Part of a small language model's weights.
Size: vocabulary 2048, 11.8M parameters.
Architecture: LayerNorm before each block, rotary positions, untied embeddings.
Training: a variant of Adam for these matrices, 172M tokens, 5246 steps.
MLP neurons of a small language model. Each row is named by its layer, matrix (gate and up: input weights) and neuron, and shows model dimensions 0-127. Each number is 50 + 15 x the weight over its row's rms, rounded and kept within 0 to 99. A neuron's up and down rows have the sign that makes its largest values positive.
After each neuron's rows, "fires after" lists the tokens most often just before its 100 highest values on Wikipedia text that the model never trained on.

L6.gate668:24 48 47 50 44 51 91 59 51 65 65 51 46 46 47 40 67 50 50 41 54 40 51 52 34 53 51 17 47 50 76 50 35 67 16 26 35 43 71 39 61 54 64 62 74 31 51 34 64 46 26 30 30 31 56 32 80 17 54 55 32 55 45 46 52 30 51 27 59 55 85 64 47 53 51 65 56 66 63 60 25 07 52 14 83 41 53 34 38 57 43 65 47 35 63 47 42 64 45 52 42 63 52 71 57 21 60 46 51 45 40 54 27 38 48 53 45 60 42 48 60 57 30 48 32 63 58 63
L6.up668:59 39 53 24 43 47 72 26 83 55 59 48 39 52 42 47 46 51 55 82 28 43 14 57 67 47 38 52 47 45 69 61 55 53 51 51 42 53 26 42 52 51 20 38 62 35 70 35 44 48 46 32 51 68 60 50 59 54 57 72 58 44 43 57 54 56 51 28 46 60 61 33 74 30 59 57 24 34 28 39 38 63 44 37 62 17 50 41 76 44 32 74 42 69 81 46 49 44 35 50 59 47 62 46 52 65 69 54 71 62 47 53 38 55 64 79 51 58 58 66 49 56 62 67 51 47 38 36
fires after: "D", "M", "A", "m", "od", "N"

L6.gate34:67 54 72 88 59 33 49 46 53 47 53 67 72 51 30 62 41 49 50 36 46 24 39 29 58 51 70 30 48 44 38 58 15 68 66 25 32 34 74 40 57 72 33 44 78 33 52 41 58 35 76 43 65 57 35 37 39 27 41 50 54 49 69 45 49 50 53 26 47 40 99 53 63 55 46 47 72 74 70 29 30 51 47 45 41 36 48 49 43 21 30 59 51 77 60 67 33 46 45 65 43 43 51 54 42 38 56 37 68 10 58 65 54 75 35 38 62 67 61 23 54 48 72 54 58 45 31 61
L6.up34:27 49 47 45 54 48 36 45 78 33 49 42 47 62 29 67 43 45 36 19 45 43 60 79 59 72 34 55 73 61 51 57 42 50 84 61 23 60 43 52 25 61 55 54 58 24 50 69 65 60 83 25 47 76 62 38 40 35 48 71 70 56 52 21 51 52 51 41 27 50 56 38 70 51 39 49 39 46 65 33 53 68 67 89 59 21 26 79 48 32 53 63 61 56 48 41 54 36 19 48 49 56 39 29 61 15 57 51 74 31 33 55 65 70 66 47 58 69 49 64 69 70 51 83 42 51 53 45
fires after: "M", "m", "Ch", "ath", "ch"

L6.gate727:46 41 54 44 77 63 57 55 56 57 53 42 50 27 23 46 73 39 34 32 48 63 48 37 40 54 55 40 52 39 45 48 44 44 31 50 24 26 46 51 54 36 43 55 77 53 61 78 68 47 52 69 32 60 60 57 44 55 65 34 69 54 45 42 40 58 32 55 64 45 60 52 46 55 44 37 61 47 42 74 32 19 60 20 58 47 19 61 59 41 55 55 41 35 68 36 33 44 71 52 49 52 64 39 26 67 77 57 45 45 46 55 62 66 11 66 62 35 19 41 40 54 80 37 58 49 30 76
L6.up727:71 34 53 40 52 46 71 03 55 26 35 25 43 44 67 69 44 11 56 62 56 45 55 29 54 57 61 37 23 37 55 58 70 48 38 61 64 35 75 67 78 56 59 34 44 43 31 60 72 58 46 58 42 31 63 44 51 56 52 08 62 36 46 43 43 34 19 48 42 34 37 54 61 56 67 63 66 59 44 54 44 81 53 54 66 60 42 64 54 09 44 39 55 42 51 51 46 62 63 66 50 76 47 56 59 65 49 48 44 26 62 41 52 45 25 77 51 73 70 55 71 52 48 43 64 47 49 61
fires after: "v", "J", "And", "j", "Ge", "G"

L6.gate32:48 34 42 58 38 29 54 43 43 68 52 62 45 40 50 48 45 55 29 65 60 38 38 66 44 57 72 22 48 53 66 67 30 60 61 45 40 42 65 43 55 43 61 67 44 57 70 17 55 56 51 66 72 66 73 60 82 29 39 76 78 48 47 22 88 40 34 46 32 26 68 54 42 49 39 51 31 56 61 51 52 32 59 05 45 31 47 27 26 47 52 70 45 46 67 62 62 42 43 64 55 52 46 44 81 41 51 52 21 83 58 23 29 76 40 65 37 56 67 46 40 36 39 51 50 19 27 61
L6.up32:38 35 54 62 28 57 47 35 35 58 29 59 54 91 58 51 67 50 51 58 27 50 72 24 53 52 40 22 52 40 66 33 63 41 55 48 67 30 71 52 24 56 45 58 65 56 43 44 29 40 27 71 54 62 79 65 64 60 61 66 42 56 54 67 52 32 65 56 27 48 30 38 48 33 44 39 43 57 35 49 32 70 74 49 36 42 35 86 36 38 39 33 35 32 39 78 75 33 27 45 72 59 56 49 31 39 59 57 67 51 37 21 25 55 66 38 49 62 65 40 62 29 19 26 42 62 59 85
fires after: "K", "T", "Dec", "M", "S", "D"

L2.gate393:44 62 30 38 26 36 48 33 44 27 31 64 69 21 51 71 11 58 57 68 25 67 43 43 46 56 75 45 47 51 39 67 88 50 63 19 32 17 68 28 59 55 41 74 32 48 64 74 46 46 37 81 64 41 72 78 63 62 46 23 43 45 39 60 63 69 53 56 44 53 52 41 76 40 23 71 70 26 73 47 48 48 45 56 54 70 66 41 53 37 48 46 54 77 44 41 59 35 59 50 36 27 41 63 52 40 33 41 14 32 31 52 22 52 30 47 32 35 59 69 64 45 46 60 70 48 58 51
L2.up393:45 55 34 26 41 29 40 68 60 33 43 73 38 51 56 47 33 38 37 24 79 56 60 34 59 32 48 48 47 56 45 29 51 63 52 71 74 59 33 75 85 55 48 60 50 48 50 48 33 60 43 42 45 51 30 44 38 52 28 41 36 81 51 59 58 77 14 72 63 49 22 59 34 68 47 69 46 63 49 58 43 59 47 20 39 55 53 08 35 24 53 66 50 51 67 60 51 65 24 39 74 46 66 80 47 21 38 57 62 61 56 52 59 40 79 42 35 61 57 52 25 33 77 39 21 41 58 54
fires after: "r", "e"

L3.gate672:31 48 33 59 59 94 38 39 84 53 49 61 41 57 33 59 80 70 33 24 54 44 58 57 52 62 54 34 95 61 52 59 18 68 81 63 32 17 27 79 32 46 66 39 68 57 56 44 26 38 65 51 39 55 54 51 41 42 46 53 48 49 59 45 88 38 51 45 61 37 41 51 58 62 45 12 56 15 43 66 36 42 64 47 43 62 36 10 73 56 30 74 41 46 53 35 49 74 52 47 74 69 45 46 67 44 67 46 67 70 48 50 58 56 34 79 99 34 56 56 28 25 36 59 34 58 46 41
L3.up672:49 56 64 44 40 63 44 33 73 61 31 53 29 75 44 63 61 52 57 25 48 48 53 67 58 45 50 38 66 48 89 38 56 52 61 69 32 29 35 93 20 45 69 63 37 63 43 52 08 62 39 50 57 44 71 60 64 55 22 41 61 67 74 75 50 45 70 73 64 42 45 42 60 65 56 28 53 18 55 79 49 55 73 69 74 75 58 17 61 52 49 66 66 34 34 53 24 38 61 37 64 65 58 50 60 49 56 73 53 57 45 58 42 30 50 63 71 38 62 42 46 35 43 59 35 57 65 42
fires after: "| ", ".", "(", "; ", "–"

L6.gate555:52 33 37 44 42 56 52 48 35 49 42 46 77 39 44 54 29 58 69 48 56 40 49 32 55 61 54 35 50 55 61 94 42 65 54 55 38 15 62 36 53 35 41 64 91 35 75 49 47 51 48 32 49 69 54 35 65 49 41 65 36 30 30 48 69 43 43 22 39 65 53 56 58 59 36 72 47 35 25 54 57 57 64 27 34 50 28 53 43 72 67 86 35 57 67 60 43 43 27 63 47 61 47 41 54 59 25 69 65 38 49 57 49 45 55 33 34 58 57 59 42 39 23 13 50 54 35 38
L6.up555:44 41 30 80 17 56 72 72 30 47 47 82 49 41 71 63 38 43 65 69 45 33 50 42 42 48 52 52 47 70 33 51 34 54 34 62 54 30 58 27 43 57 56 41 57 62 64 62 51 42 56 33 53 50 58 60 45 40 40 66 34 56 38 60 87 81 48 68 60 44 78 32 41 73 27 42 52 45 31 48 40 46 90 52 30 57 41 44 21 68 66 54 39 53 54 36 38 38 24 40 61 31 58 42 44 63 56 71 22 78 51 77 59 34 70 23 28 55 63 65 62 49 41 37 42 53 69 28
fires after: "H", "W", "M", "Sh", "h", "w"

L6.gate590:98 38 70 49 62 64 65 44 76 52 57 63 59 46 58 75 52 66 49 54 74 54 37 60 17 74 38 55 53 25 59 58 56 34 57 65 32 33 70 62 40 52 47 73 49 29 47 55 49 19 32 38 40 56 60 47 60 57 81 74 61 62 69 65 75 69 60 56 47 60 59 46 75 66 56 27 48 37 35 33 40 52 70 51 35 48 40 73 46 56 36 68 55 29 53 56 28 61 37 11 45 42 68 51 57 78 41 73 74 28 61 53 50 58 36 79 56 28 52 82 43 49 47 49 59 42 46 34
L6.up590:25 62 60 28 49 64 70 34 39 44 41 70 31 52 59 77 50 79 48 45 75 48 57 47 44 60 56 42 47 30 40 55 59 46 42 77 67 58 64 47 41 42 76 45 64 33 45 35 64 46 34 47 44 44 81 59 64 49 65 70 47 22 58 54 69 30 45 34 45 55 47 65 57 74 49 45 88 29 80 25 54 78 58 51 72 54 54 61 55 40 70 49 42 00 53 64 62 70 23 55 73 60 70 49 39 73 56 28 75 53 50 47 30 21 56 30 76 67 55 84 48 72 38 30 45 32 50 08
fires after: "b", "B", "re", "pl", "ar"

L2.gate507:42 41 38 63 47 46 60 58 27 61 23 76 67 41 44 52 35 52 60 69 69 60 56 54 57 52 41 31 71 36 27 27 39 70 53 61 52 55 51 46 35 23 40 53 60 77 49 69 39 22 55 54 56 37 53 68 59 72 56 73 37 71 53 45 61 35 56 48 57 47 56 54 78 45 52 37 49 33 57 60 49 60 90 67 68 57 51 49 49 62 48 67 59 62 33 24 33 47 50 54 52 40 76 69 41 47 34 71 66 22 39 32 48 32 44 66 58 62 48 49 55 10 23 49 53 67 23 53
L2.up507:39 61 40 79 27 74 73 42 66 39 50 41 34 55 45 74 42 33 72 84 66 38 62 48 39 45 13 62 50 35 13 40 73 59 68 79 46 80 59 60 30 44 66 40 46 73 48 51 52 68 53 23 59 52 58 49 38 56 11 51 75 51 48 72 28 57 41 40 39 25 42 66 51 72 54 40 34 36 34 42 52 42 69 61 46 38 30 35 48 53 32 59 40 64 49 50 61 65 07 34 42 58 64 58 52 40 47 87 63 72 70 46 75 45 69 26 31 20 49 44 50 45 57 47 33 56 41 48
fires after: "No", "r", "o", "c", "s"

L6.gate271:45 63 57 67 25 75 57 59 56 47 46 53 61 55 44 41 61 49 49 47 27 68 52 45 54 54 52 62 48 45 40 66 17 70 36 52 65 61 59 54 58 44 36 71 10 51 29 69 59 60 66 50 39 41 48 64 79 36 42 34 60 61 50 61 49 45 35 27 66 52 47 47 57 59 40 53 49 28 46 65 31 56 51 39 35 45 64 28 71 72 65 68 28 46 59 59 49 77 36 26 61 44 38 41 31 20 68 39 52 42 63 35 71 71 63 70 60 31 34 28 52 64 14 45 77 37 62 52
L6.up271:41 80 48 69 17 71 67 41 30 43 53 21 50 31 56 49 64 57 47 42 63 59 64 35 74 26 60 63 50 40 48 60 70 56 37 39 33 65 43 81 58 51 61 47 55 73 70 85 66 55 39 63 66 64 39 30 49 58 60 40 58 27 42 89 68 28 45 33 68 21 40 47 35 54 44 27 43 47 51 41 67 70 45 16 45 44 71 65 58 32 33 37 04 38 28 57 61 31 33 30 49 63 67 47 63 38 61 46 58 39 16 66 39 64 39 64 48 65 52 43 50 45 43 36 62 50 45 53
fires after: "E", "L", "st", "ati", "t"

L6.gate733:35 73 65 72 80 51 42 56 45 60 47 45 90 46 60 56 56 46 29 67 30 71 42 36 44 49 76 35 52 71 44 42 50 51 77 67 50 67 51 31 67 43 19 49 52 55 45 43 69 52 44 40 45 52 54 56 39 42 39 44 45 70 78 31 39 55 47 24 68 65 50 56 71 51 78 61 60 63 25 58 24 55 35 28 49 53 56 47 32 26 41 57 24 40 96 73 55 45 40 47 45 60 55 32 51 38 45 40 70 52 69 35 53 85 61 73 50 67 49 44 35 29 32 44 66 56 53 67
L6.up733:75 48 78 72 45 39 23 58 56 62 32 63 64 44 40 62 53 22 31 56 35 33 38 59 49 31 37 39 40 54 54 52 62 43 37 63 62 48 71 51 64 58 55 41 59 79 83 36 60 37 51 62 64 34 42 50 56 71 52 60 29 40 71 79 50 56 30 63 61 56 52 44 13 59 20 63 88 30 61 53 35 49 44 61 13 57 32 26 34 44 63 50 54 17 56 53 42 47 59 63 71 58 59 48 36 56 70 74 52 26 27 56 40 32 85 38 27 51 47 59 46 47 80 08 80 42 46 43
fires after: "B", "W", "T", "ab", "G", "There "

L6.gate684:43 37 72 37 62 56 20 27 75 52 49 51 62 60 57 72 35 41 49 49 53 63 60 56 38 56 80 28 37 73 45 51 68 97 41 56 15 24 52 42 51 61 48 54 78 42 45 40 57 59 37 34 49 43 84 50 54 61 43 46 79 54 55 32 41 83 56 55 54 59 60 73 33 49 58 48 58 57 54 72 34 53 46 61 37 48 59 45 25 41 56 55 38 40 49 52 29 56 60 82 42 44 63 47 72 46 50 29 41 61 42 57 65 62 55 83 41 58 41 69 58 41 56 59 53 35 24 64
L6.up684:58 67 54 71 70 69 37 59 50 55 43 40 59 71 56 58 35 64 60 52 63 39 69 52 83 47 53 31 36 59 39 52 72 81 58 53 44 50 71 31 50 53 31 36 40 73 68 79 49 54 54 67 60 58 54 50 56 44 32 34 66 30 36 51 44 60 45 57 36 73 54 36 50 68 50 53 72 83 56 56 26 26 47 24 26 40 59 23 56 58 61 43 60 51 45 54 42 17 57 47 50 51 36 59 41 29 46 34 38 68 76 71 42 43 46 74 32 58 47 20 55 47 69 65 60 53 67 34
fires after: "G", "g", "K", "z", "W"

L6.gate379:29 48 52 60 40 66 56 26 47 13 39 72 87 55 69 61 54 57 50 62 46 60 35 47 54 57 40 12 84 68 37 70 48 44 43 32 68 48 86 38 56 46 48 69 50 55 75 58 54 71 39 63 35 24 54 56 77 30 46 72 44 47 33 36 74 67 16 35 69 53 56 70 62 44 36 53 35 34 51 91 40 35 30 28 48 25 40 42 31 36 56 62 37 30 41 20 54 78 26 61 58 42 35 59 35 50 59 52 41 29 56 38 45 48 46 29 38 38 32 73 38 35 45 29 57 46 34 39
L6.up379:64 41 68 30 35 45 46 54 42 54 51 32 59 50 60 71 69 46 62 72 50 25 45 40 73 27 56 48 79 37 66 49 31 60 13 17 59 47 74 46 42 35 53 58 50 56 52 45 40 41 49 23 64 36 60 34 56 52 29 69 33 45 65 48 66 52 23 83 38 81 62 49 27 65 26 54 33 55 52 65 43 42 74 35 48 54 52 35 18 49 50 50 46 48 70 64 45 55 38 62 46 50 61 25 46 38 39 59 75 58 46 47 68 48 61 43 28 72 62 76 55 60 64 57 51 51 35 53
fires after: "W", "L", "Sh", "N", "T", "i"

L6.gate325:53 48 72 50 43 47 50 34 35 46 30 51 51 45 60 87 23 53 66 67 64 45 33 32 74 34 34 96 53 36 29 81 59 21 71 66 43 66 75 40 54 69 25 71 64 50 27 47 71 66 29 57 45 44 62 57 32 35 59 57 50 57 35 56 39 68 32 41 36 58 75 68 36 57 71 27 57 49 44 38 47 60 32 34 45 68 76 61 52 52 29 36 56 51 55 40 41 61 54 21 21 54 65 41 28 68 71 55 18 36 33 44 39 66 70 32 37 67 64 49 55 31 35 49 56 47 70 35
L6.up325:34 36 69 70 30 80 55 46 72 82 55 84 55 62 51 68 34 34 61 49 54 40 35 40 45 49 56 60 55 50 48 37 25 50 47 32 48 83 52 66 46 55 43 40 73 64 63 66 55 72 40 38 65 22 72 27 62 56 45 37 34 42 60 45 45 68 27 56 29 50 79 65 31 55 51 58 74 70 60 63 34 70 61 54 33 41 54 44 48 67 41 35 61 44 60 34 50 46 41 61 45 62 66 45 31 40 80 47 40 29 26 51 14 55 42 27 58 47 78 58 61 71 44 41 62 64 41 81
fires after: "m", "M", "B", "Bl", "0", "–"

L6.gate481:47 65 96 54 77 59 47 45 45 49 38 53 55 49 65 67 82 45 43 61 42 67 47 46 48 46 48 29 76 65 31 66 27 47 54 91 58 50 47 19 74 63 42 42 61 56 46 34 42 34 65 25 30 28 56 55 85 59 60 49 28 62 43 30 22 47 14 50 75 44 38 60 40 39 69 65 71 65 54 59 56 74 65 31 66 63 61 30 72 32 45 34 18 43 43 59 58 49 18 34 44 53 62 63 41 36 29 55 45 34 48 31 41 31 40 41 36 46 42 49 61 56 21 22 67 50 27 35
L6.up481:51 47 31 35 56 55 29 77 51 54 56 23 62 48 57 34 52 36 39 71 70 36 61 45 47 67 67 51 30 55 14 73 56 64 43 37 37 42 57 14 54 39 56 40 41 53 53 66 70 49 57 50 53 59 49 57 52 42 42 50 45 13 40 43 59 36 32 28 51 39 76 47 30 80 57 44 50 70 46 67 30 34 47 08 64 34 53 37 17 49 54 28 58 65 39 76 54 59 50 58 53 76 66 32 58 44 43 65 17 74 50 52 28 47 81 53 34 49 57 60 89 37 42 58 64 49 36 39
fires after: "h", "E", "k", "H", "t", "a"

L6.gate592:63 61 42 32 55 40 72 24 41 65 59 39 59 78 73 71 31 38 50 52 38 42 59 54 66 65 20 37 67 66 50 82 42 51 65 51 54 34 44 40 44 47 34 85 46 17 57 17 76 65 46 78 42 72 62 27 55 58 34 74 29 54 46 25 51 41 29 28 48 39 80 72 55 61 61 41 25 88 51 35 52 44 52 50 13 40 27 20 25 55 54 62 33 60 34 60 38 52 48 52 48 55 59 37 69 52 49 66 57 24 60 41 62 58 50 51 44 37 51 20 28 41 54 59 43 43 62 60
L6.up592:26 40 52 33 34 39 77 59 56 34 32 60 71 41 54 48 72 84 76 41 40 37 48 54 41 47 38 46 54 37 24 66 58 36 13 65 40 56 56 50 40 57 32 51 69 60 68 40 35 43 58 77 65 59 36 36 54 42 40 69 33 39 54 50 56 27 35 40 42 16 76 55 39 45 22 61 70 62 61 38 38 63 62 35 48 54 55 64 38 28 59 57 61 37 37 23 61 65 41 52 41 35 64 45 52 65 71 61 25 56 35 18 41 59 42 41 48 63 70 61 55 64 53 26 74 65 16 62
fires after: "M", "S", "m", "E", "r"

L2.gate674:22 39 40 70 44 54 58 42 35 46 71 41 40 37 36 45 20 42 48 59 65 56 56 60 60 35 78 64 31 38 77 60 43 50 65 63 65 22 52 38 39 52 54 23 66 70 54 60 69 36 53 57 49 39 62 67 58 64 56 74 53 74 34 60 54 31 37 43 51 64 24 61 91 35 35 63 34 71 53 44 56 58 39 76 75 49 77 62 38 21 48 51 73 44 47 45 44 56 53 36 49 68 32 47 46 82 52 57 21 09 42 24 33 73 43 51 43 32 59 44 82 53 26 56 50 57 48 48
L2.up674:68 63 62 56 40 43 27 76 48 59 48 60 58 28 80 19 27 41 41 35 64 59 45 55 48 53 38 71 42 41 39 54 26 51 69 50 50 49 55 76 44 65 70 54 38 40 56 55 63 43 67 74 39 48 46 89 32 63 47 27 27 41 47 20 33 36 44 30 58 53 56 18 39 71 50 62 36 53 20 48 55 73 61 52 51 22 37 65 18 54 55 51 57 43 64 48 21 43 52 68 46 34 70 88 56 61 43 59 47 39 42 52 36 36 41 69 55 32 34 42 67 61 72 52 74 37 66 46
fires after: ", ", "Div", "Gr", "| "

L6.gate702:50 40 56 72 43 42 59 31 53 57 33 33 35 28 59 30 28 43 34 48 49 69 51 57 70 45 41 30 77 24 32 71 44 49 53 44 37 47 38 49 42 55 29 54 79 48 59 56 41 46 42 45 47 47 47 67 32 30 78 53 50 34 60 46 44 32 56 58 36 20 42 49 47 74 68 43 54 20 63 41 63 45 65 55 52 39 43 54 51 57 70 55 28 75 63 48 34 43 54 40 49 56 46 28 61 52 28 44 37 75 48 34 74 61 38 62 38 84 60 25 32 52 35 44 31 27 64 70
L6.up702:37 21 21 52 37 69 73 67 24 49 47 48 57 57 26 59 59 54 40 48 17 22 38 56 53 58 37 54 60 69 34 69 54 52 46 36 24 78 44 36 51 56 31 45 75 52 60 40 42 32 40 50 67 38 36 43 41 49 84 78 57 51 54 36 39 33 62 40 38 56 71 51 53 43 67 63 56 61 47 25 67 30 37 34 52 64 34 76 68 82 43 76 35 23 58 43 73 44 47 55 29 55 49 52 38 40 29 36 62 59 37 47 31 64 40 40 46 69 59 30 54 65 52 54 46 58 60 43
fires after: "M", "m", "f", "P", "F"

L6.gate144:68 50 76 69 52 14 70 39 41 58 42 07 56 49 50 59 36 65 60 53 59 39 42 61 83 69 59 69 42 48 37 46 53 65 50 64 48 57 64 38 65 57 31 53 63 57 47 29 61 27 11 44 49 45 58 62 56 53 60 56 39 53 56 51 53 60 15 41 65 61 58 44 63 41 73 49 40 47 44 14 52 35 56 50 48 59 43 56 40 74 24 52 56 55 48 48 51 60 61 21 74 59 37 57 46 46 35 57 37 59 77 51 57 47 31 60 48 55 51 37 52 35 74 58 52 68 49 20
L6.up144:52 61 54 51 40 81 74 19 71 67 35 52 47 64 23 36 51 55 57 99 66 39 66 49 58 51 33 45 63 33 34 43 65 43 35 37 47 55 41 25 76 59 62 64 64 63 48 82 44 14 67 66 53 55 33 37 48 81 60 37 41 61 51 50 43 28 41 44 42 46 57 48 52 24 46 89 40 34 43 51 28 37 66 32 42 53 64 69 23 58 49 51 43 28 76 58 65 47 48 55 47 75 32 38 64 59 61 53 46 67 78 17 61 49 59 38 38 73 56 51 43 37 48 58 32 42 56 21
fires after: "R", "pr", "t", "Ed", "Fl", "l"

L2.gate744:48 64 76 76 50 45 16 49 85 49 64 24 50 34 64 55 36 48 46 74 59 38 33 68 46 82 46 26 46 12 62 21 63 50 67 48 39 36 54 61 46 56 66 56 43 52 60 77 52 16 43 51 30 47 34 46 37 59 53 53 51 50 33 13 69 58 60 52 64 64 43 43 68 42 72 53 68 61 45 28 16 34 29 80 65 35 17 64 39 31 12 47 38 44 53 36 53 26 52 51 66 25 94 60 66 37 72 68 52 55 70 34 66 44 44 74 37 60 33 48 67 62 60 59 67 53 46 28
L2.up744:28 63 51 63 81 56 22 56 61 70 60 24 44 40 57 73 20 24 59 75 33 49 21 73 53 42 53 37 36 26 60 36 60 68 44 29 51 77 36 43 32 44 60 34 64 33 40 79 42 52 36 30 55 59 45 35 59 59 62 50 51 48 50 24 34 80 60 21 47 64 63 25 68 61 50 67 68 43 64 49 44 40 22 66 76 36 60 54 33 47 37 52 63 29 63 39 78 20 41 46 61 44 71 47 46 35 75 31 74 52 36 62 48 45 57 67 51 62 55 49 36 56 70 42 72 44 68 68
fires after: "\n\n", "-", "politic", "ie", "s", "ess"

L6.gate655:49 67 45 47 36 30 51 46 57 68 52 78 72 79 52 43 37 61 49 59 70 48 63 39 59 43 51 42 79 43 64 67 48 67 49 61 44 45 43 37 71 41 51 65 35 58 48 53 45 66 38 70 19 40 36 68 64 51 74 24 33 23 37 33 57 74 57 32 44 50 48 61 65 83 29 65 29 36 44 70 44 54 36 60 59 49 26 23 46 48 54 83 58 37 37 55 45 49 20 46 35 74 64 41 47 69 49 69 38 58 36 37 50 63 59 72 27 57 45 58 83 69 50 76 63 61 37 65
L6.up655:42 84 87 25 42 37 33 48 51 35 65 45 72 49 27 71 51 59 56 79 55 74 53 19 71 62 54 27 72 65 56 71 43 49 46 52 30 48 66 18 60 67 56 78 56 61 66 43 56 63 36 26 45 25 41 82 83 69 44 34 44 55 56 54 36 34 42 33 71 59 70 39 32 50 21 33 53 32 41 40 57 57 45 40 47 43 60 53 38 50 49 41 55 38 49 58 39 61 39 41 47 54 81 63 51 78 55 43 30 99 30 38 46 37 42 48 46 38 43 72 40 38 31 33 71 21 21 67
fires after: "w", "W", "h"

L3.gate697:49 57 37 66 67 73 44 54 42 41 58 52 49 63 45 41 73 69 61 42 34 58 23 53 70 43 58 37 40 49 60 53 69 63 66 69 55 42 58 56 45 44 89 36 55 68 75 44 68 68 68 38 46 49 49 42 44 38 58 84 63 54 68 56 87 30 22 44 43 55 37 56 56 54 26 49 30 64 21 75 42 54 42 63 49 34 51 45 41 53 18 49 45 41 38 60 44 94 52 43 55 72 12 31 32 48 43 73 46 91 50 25 65 83 39 52 57 52 49 20 69 55 30 41 36 36 40 60
L3.up697:44 37 79 40 44 28 55 54 25 71 64 81 50 79 25 33 52 56 50 40 64 59 39 58 37 39 41 24 28 55 56 40 55 74 69 67 57 30 42 48 53 12 46 60 79 48 51 64 85 51 64 50 53 51 59 12 56 67 67 63 58 25 73 27 49 53 21 38 37 59 75 64 34 30 62 39 23 71 38 43 53 60 58 68 63 56 43 65 49 60 59 58 54 79 57 56 59 33 49 48 20 53 61 31 68 58 31 36 56 42 50 58 66 53 28 35 58 17 33 39 55 98 46 34 61 24 52 71
fires after: "===", ".", "==", ")."

L6.gate661:34 67 69 54 38 45 58 56 75 42 57 31 50 82 31 41 68 42 35 31 32 53 65 33 43 48 59 52 40 15 27 57 28 70 48 41 39 23 31 45 61 60 36 54 45 66 56 51 65 58 66 51 52 64 38 47 45 43 50 80 42 64 81 68 69 45 42 46 47 50 63 69 60 51 35 30 43 40 66 58 22 41 77 26 64 35 59 37 51 48 33 85 31 74 75 62 57 85 53 52 59 58 51 43 41 60 53 59 49 42 63 17 71 58 27 37 48 58 56 59 41 57 43 47 44 66 38 22
L6.up661:31 33 71 45 37 70 78 55 57 60 64 45 25 70 57 32 37 41 38 49 53 59 61 38 38 71 84 36 45 67 49 66 38 49 42 36 43 29 43 35 31 47 32 39 56 63 42 61 53 68 78 72 49 56 52 38 71 58 36 42 74 41 59 37 43 34 58 49 48 49 48 39 37 51 52 31 56 40 42 43 60 45 89 43 70 33 57 48 42 53 31 32 60 59 43 39 52 58 42 74 41 60 51 57 39 59 45 43 38 32 93 56 68 45 41 41 26 46 65 38 37 36 69 56 55 44 35 49
fires after: "N", "J", "Y", "S", "j", "An"

L6.gate769:58 52 57 56 60 56 32 42 54 69 52 50 55 71 54 59 69 49 36 34 34 37 42 57 39 49 65 50 75 53 48 73 08 52 61 85 47 43 46 40 69 62 32 36 26 30 31 47 65 34 53 71 06 66 38 65 46 29 59 49 41 24 68 35 85 42 32 57 45 61 61 38 34 31 55 32 39 45 51 52 20 42 66 29 50 40 07 37 33 48 34 45 52 61 57 55 43 48 48 32 69 52 54 56 36 61 53 74 24 35 70 49 62 45 34 65 53 37 64 52 69 43 34 46 56 48 63 63
L6.up769:19 68 45 61 53 56 72 60 70 33 27 85 50 38 66 38 61 60 69 29 30 33 48 64 55 62 35 49 33 54 35 50 45 63 44 36 41 68 45 43 62 48 67 64 62 27 57 37 75 58 57 42 59 62 47 69 51 35 19 72 50 38 34 50 74 32 38 26 32 24 49 30 58 67 33 11 70 57 76 40 55 78 39 58 39 32 18 50 41 49 77 46 51 45 47 49 51 67 37 68 60 45 60 53 47 63 59 81 35 46 87 45 64 40 64 34 69 36 70 73 63 40 33 57 52 40 55 38
fires after: "H", "J", "S", "s", "j", "h"

L3.gate287:35 90 36 59 75 64 55 46 67 54 42 60 22 73 52 67 54 56 35 35 39 45 48 60 45 48 27 61 54 47 64 43 45 49 66 67 32 50 50 45 68 73 73 42 51 31 53 56 69 41 73 59 33 59 65 28 71 56 74 68 79 55 49 55 43 61 20 63 40 67 25 53 67 41 49 82 39 07 42 28 46 42 50 53 56 34 33 44 66 40 45 65 35 59 65 33 48 65 61 56 55 75 54 65 35 45 56 65 42 55 45 67 75 32 49 55 45 33 37 48 75 49 08 65 37 59 59 62
L3.up287:30 54 36 61 48 61 56 64 53 49 56 48 22 60 60 41 65 69 57 35 65 45 39 44 52 60 65 81 39 36 61 33 54 58 76 55 64 52 46 49 42 62 62 44 40 61 58 57 48 28 60 49 50 43 87 63 35 49 55 25 52 19 27 68 66 52 43 60 31 34 59 42 35 52 37 18 50 55 36 44 55 42 34 93 75 21 24 43 51 22 49 52 63 53 62 42 50 43 60 35 76 40 77 73 19 57 59 58 60 50 53 69 60 65 40 78 74 33 48 43 35 77 46 61 43 53 30 54
fires after: "| ", ",", "."